From a checkpoint of a small transformer trained on Wikipedia.
Training: a variant of Adam for these matrices, 180M tokens, 10956 steps.
MLP neurons of a small language model. Each row is named by its layer, matrix (up: input weights) and neuron, and shows model dimensions 0-191. Each number is 500 + 25 x the weight over its row's rms, rounded and kept within 0 to 999. Numbers have three digits each.
Before each neuron's rows, "fires in" lists the words (lower case) most often at its 100 highest values on Wikipedia text that the model never trained on.

fires in: "to", "could", "came"
L6.up876:496497498511488508479488497479471491515508461520516511492452482467508494508427521500502496445498447532551467495499499508489512475493487483483449486538492523513467489501540523504457464501537548474507549494443481463502450488487497469536490501494484498511521500476491525504539521489486506455460520485496512473508461498468479493510508531522474487500524508542493533528507534461498475537532497484480495466537521507503484488493476496510486508520439492477519499527498526516497499523485492543491478518479463446521526506508494506515472435525483502507519531509503503497486497525494520515

fires in: "one", "two", "state", "three", "year", "only"
L6.up731:509498477512516472520464500485460478482492459520448530522559511501470517522485495486523521455490471485519493483493521504496521477511506501517536507547501467484510549442511474521454495507525521434509482550520483532500502482472463471540475504501498499512511503466518499474501476520512500560485442489492518478463475453475476502525505519481481486507527497550517502464542537461508484487508484480450532525513507490499459508520472489516456505480484494470514493523514529458503530544501452500514508529488494506509450518536505512493531484463558485428481482516502456491489508519502498497

fires in: "first", "ft", "next", "sixth", "fifth", "second"
L5.up13:528443516501473489461467491483497476514508475510505512495520502462523523509452523519548482525494483524492506506502491504475509465453489519528495499498499479549492507445498504495534499530512528481514495483458477520483504482510492480513522490541534544534532491524493468517533495491471495469492503513498514492501474510476466386549518495530506527525495515476519531498475521464505467488553516548473500484531512513501461514498510534525488485471499544488486505488513527525514507449461471551504491477525479472526515497493514485501506523521508597484536511500503477509486533498525470473

fires in: "has", "both", "have", "approximately", "first", "possible"
L6.up782:522541513496478497470496480503457463544541530548504487481492493487500516508456523464523519460483484510529496520522465477531510476474520506508524477491483442501548519447489491549470492486507493538500490507485460499459479497488496494508477543477480475513474541504534516510499504506507484511471482463515552477513532500503503519481474519475497513529498497518490506473518515490488516512505518493499501521483479469483484489541522510499527497494487488470489520528541504485490507496526534516495496465514490531505509474465505479535468475498488495502553496459467529489501521485508459507

fires in: "party", "country", "county", "anthony", "kennedy", "madonna"
L10.up173:490524544497424454524475464524494442509521479503475515521515514484527477528473477514542487473543464509552511510482511498514465468470469499472457442464506440491501507528508492501532494503461529498497509502509496500454471469472500517461482484516496485503530517501557484488521523562494494512482526487482511470504497473499504479477499515493518499584494519492489517506514490460514536449500515522501518485464466501501522494480464509458474484530514510436507482467490482503496534499492536508513530495552467515512476482516504510494512492468505489480476487546478507493492546532526478515

fires in: "is", "as"
L10.up533:505485476454460467479497515480481491495489509521545489526507528476520508479507538526529451458498485491503452479479502503526491489489517520556476515524520459487515538493524471500519505509460531497490490517501481479502528504519504494520463531495468486482441547518511477516542497498489528504494531502475527501540503522487507479490473540524519484517523492516505479516505529501555534449483490514494483465528524506527499440510475475538531512543494559499525497503559511530534546473484506502547490525516508479468476508488470522460474460519520476490498489489471514522524451501503496494

fires in: "to", "selected", "seen", "several", "seems", "seasons"
L2.up725:529511490472492481485480480516484532484490496528475503479472514504508509502505484527516510468521423493546497479507509495526513521501503517483498475503493519553438536516513506524477509522495537579442520543486498463501500480454488484503543494522547528545514502513474492509519461516493461479480482470443514484492497497532461458486496483538516504522500538520527515515538540506508477470509499560470484425484525453521460463530461512527493475486463464498456515495492502494490509510529493491502466487459481503492519479505535502509516534500480493530513498474469495480487513470494437516

fires in: "after", "robert", "when", "loan"
L6.up128:471494502473524496526488461528457507506486461473501501521543484516479531463497471499568523465514523541513515513487526489499491523497500520496489459508484524552494496489469503510447497499534471527487500530495538516525497499474500490478494478488534563502489465489504549472476533430490448531492519495528494454453466469489502461530464484490529500484495480508506495485492477495533526471524505550471506492502498500532505508539501523513501500491511500488507515475529533465495504560539490492498497448511534505516536551515517470488515518487511478516501507444502492516479538480458519528

fires in: "was", "became", "israel", "island", "become"
L6.up208:537484509487465478482474534491535428528491460551513470508496511473516508505468528532521495470520478505480469483471528506501499458532541498533453538478466516540500496478530538469555497475526533525523515513474487475478540496488486526509483462546541503515488480491520509510516467496498496483474531486445501477510518492470479480491515526535526506517516506502482497478510489529503472470488543541526486475507497500500470484534495494540502463472494537508479471480557526493503489458499523543464483512536494520499471512478493474501505508466536533455499519500547493527501520527517495485

fires in: "american", "michael", "israel", "richard", "is", "demestichas"
L2.up694:506482487511446492497500502497466499507469468527502540474507510476553575498486478501493480473492498480492489462485532478528519491480503497502498462506510502548510518467512561483506488481541527491495518499505495515503494446534478499479486518523520544513467530514531513477574453522482509492456521514525506478511475470509450486521494493542492519493505566512486543497479520517537517530502491524511490502538470487458502486495491473540494502489487541512494510471558451506527501503445502518470507501531511449491515507501520449511460477482512491467525476467523508511507511493500484527

fires in: "first", "second", "home", "honduras", "for"
L2.up624:504517516462453474482482475502516474475489486532511504515460522492507518521459467484514470492475511511565516496480477470509481469505509531520539478451443538485468531502539510502539494475533519527483445495512458498511499477511491466519435533518470499533523513490498515503566457503511495515522496478494520489475470520513498518518498501499527462505474500483465502533539537540518493487537488536487481481495485474487535503502515506522500471523542518493524477503484537537517485458493481541472456501561510509473525495487527490522460437520503525464471497494501501518529530531495476520

fires in: "ft", "total", "title", "time", "https", "team"
L6.up201:481485500480501490519492495518544516489480476462507525499485531531501525511451480534524461499508470510501528495486507446502487497531531488534498478539494481497493483496501542485512484498491482483480490518461492498466499525518476490518444528532484510500538494530497478486486496479510525507501472509500465483510469467489467470451517565477497507534514460518494500496499519502533482484480564545440506510490487479513490495533486465504514495503505545517495491514484514508478539520466517489472468493508477492537485489526540479502488483515467524519527544529465535477461555484462486530

fires in: "title", "same", "age", "single", "award", "came"
L8.up823:543497554504467446478448459500518508537523466467487507520486454481510522474475529494511533464540501481539484502514551507515498444535517496549543491520523453499509478498461536487454495519507496493499471483503534455510481517503450462526465482515521482522454492505523500475491508494511515545528513502470499484476495498500477491501489513515502505554514495511484530480546555487490483505502496520505537453537505506524452516529485488515435491510507507478495496509518501493493541490535543495541487490518518499499520497524506516514489456497484514498536490510467495533496495492476477517

fires in: "york", "year", "young", "you", "yet"
L2.up392:503543515499494445522472483515494482538507510532465528493506512499517515501493515492503492510513442503467507496470481461499534490514527516522505455520513468507509542479551527530453508481467519446497485504491481489503510458486500504525499511527484512515523475504489545459514463510538463553493447513519496480492515484505522487469513514503540500474509510496482495560552506493549464526489500473452486466521476554515511505530457469503523503464492505470478481497508569483470511488531532490515525461506491507500508483479516471524501476447503549444496538487524489514522538554464499510

fires in: "known", "march", "november", "august", "october", "commercial"
L6.up132:541527525490456488446500511461490511522524495515519470509518507507507500489468482486535503498457515531500446469505456486482526522524495454462492463501499500513475524499517541451460532488524507476521514505521459488499498511509449499477495537479489494514472528498498499498532531519461516474520517472467507524547484486543503471471514490545494503539503520555493486492445527455556483500521493488525527508500488513529486533470476536520500481517521533494518514511508464474490523526490515478521503510498477534511479537521508478524485484460480524492535514486507498519513538490492516510

fires in: "as", "area", "state", "asia", "date", "category"
L2.up734:478489514525458477462490514530429462457489526508470510543509514534532500539505479483507510505436495523496506476493457505506529473498455504491445477512478482466511504509576484503465551535535502489497517487482500461493521469529513506527525511525453498483466490488507456490537440524499469516484497503515497475498480488502509510533505528512469493509524518495456466494504516454520498517511508476519522481510500477526480480480474490498475486528477500493486459506515489489473454494520482509514508487542522513495474522520469482444512472526568543467505481552509518509512495496546488522

fires in: "first", "other", "ind"
L2.up455:533504505504439448459482467501487463473528501520522532503482539491477507524455481525488452512512433505496535469537497506509522505462509525518506557502491497570510510540523517474476485533518534503501494503493457491498499503491492530472489556549526544498517543491523482505542514469488482484482509510504524460477471471484460497517485486496541486514508542535510501493507504490552474444546508501480503460516496455498481481490466498512471520474501529476519490486485518475490490489510468498476499475534478484507453511489508492518518491516584482477492513481493519497491494493473510521

fires in: "were", "was", "third"
L5.up3:489443532529487483509514528502501469478529468542522480412467473491515509534502512489538499476540502499467491482531517491479502474526514539501479488469475490480484483438497518508489445520501490517489513511457559487465497491520498498470501496491457500511500519513527479495522516529500488532488548479535470497487479470455523494467460514476481542522466490497522513495518543446538489536542496487501525504515501474524482506526481465469491506497490515511505492508486512478546546484464514541532496507512498504542512515470505534473502466459517513527474485501515501504499487493518429509

fires in: "about", "left", "seen", "across", "draft"
L5.up68:522499521492494508481505485485502490480493505510463490527511509509523529495481550520493474510483515470538488487477459466491484489475542520563482462489455499464454486516535520519464494514452514543520491521494522533461506542567486475504478499522443548499525543466482513496514496506517468518468522484485528497483501484511495501508512508519488508485510477490501526508523497500474577459519465532529492441511463502526453487550514507546527503525464501492508521488509502503504509514516476504459512549507524499476457478478507500527482500478503513480481472507496511511470558492474483517

fires in: "born", "both", "bishop", "listing", "statistics", "life"
L5.up134:505486502534457441521492480508515483511512532503510496494513559503492546497499509493525482527444473507526478522581491492475491449492533515475474469511467510489483498475508531504536483485554520497520525493517481500472501499550492496493463473520464502547502514485520519476500520461525486495509478499500500520487509517483525502491501524530509483536515481449489527535562510505498474498508478507480505498504519507469490466535458485549496503455533466556489504503484514484483549576513465521502507462524470514504510477480483461491487494473508492464514479504512526497482508540510487485

fires in: "did", "democratic", "different", "l", "votes", "could"
L5.up555:512463497439481465544494479512510450502514521508498530501514490489524513506485484517539512506511470515488496488503527475555503500523495510494486482533503543504468484528495503550473490489483542457517500508512501486497502498489499497511500458513514477508540478552564521472497467465513504509446500473484466508458481434512474536533513520544533497520498507497482535537546539480510487480493523496487532481507469459514516512492441515473517510482506481507492467489480517487491530550458524508527481473521483477500527514508558514511493483498522555512505511527494475519510516518502531543

fires in: "about", "result", "without", "throughout", "recovered", "difficult"
L2.up316:548492509480518514511507501530479494462504552463509558491536466465561580467437521505485509532505462522560539486555487488501476507486470515482469510521515509488470503498532490494437490544499502473498519506481498504492500465469480513530446485529512510497525516524498522508539482508526506527512474476474541479468508542474515486495512543499477515511529510476523496537494508473504534498500515517502522503557496500516474472509485517494507492469507525488476494524514538495503490472511563515448491547525462512469468476501521484511504525513532537513517480484509511530494501508508452484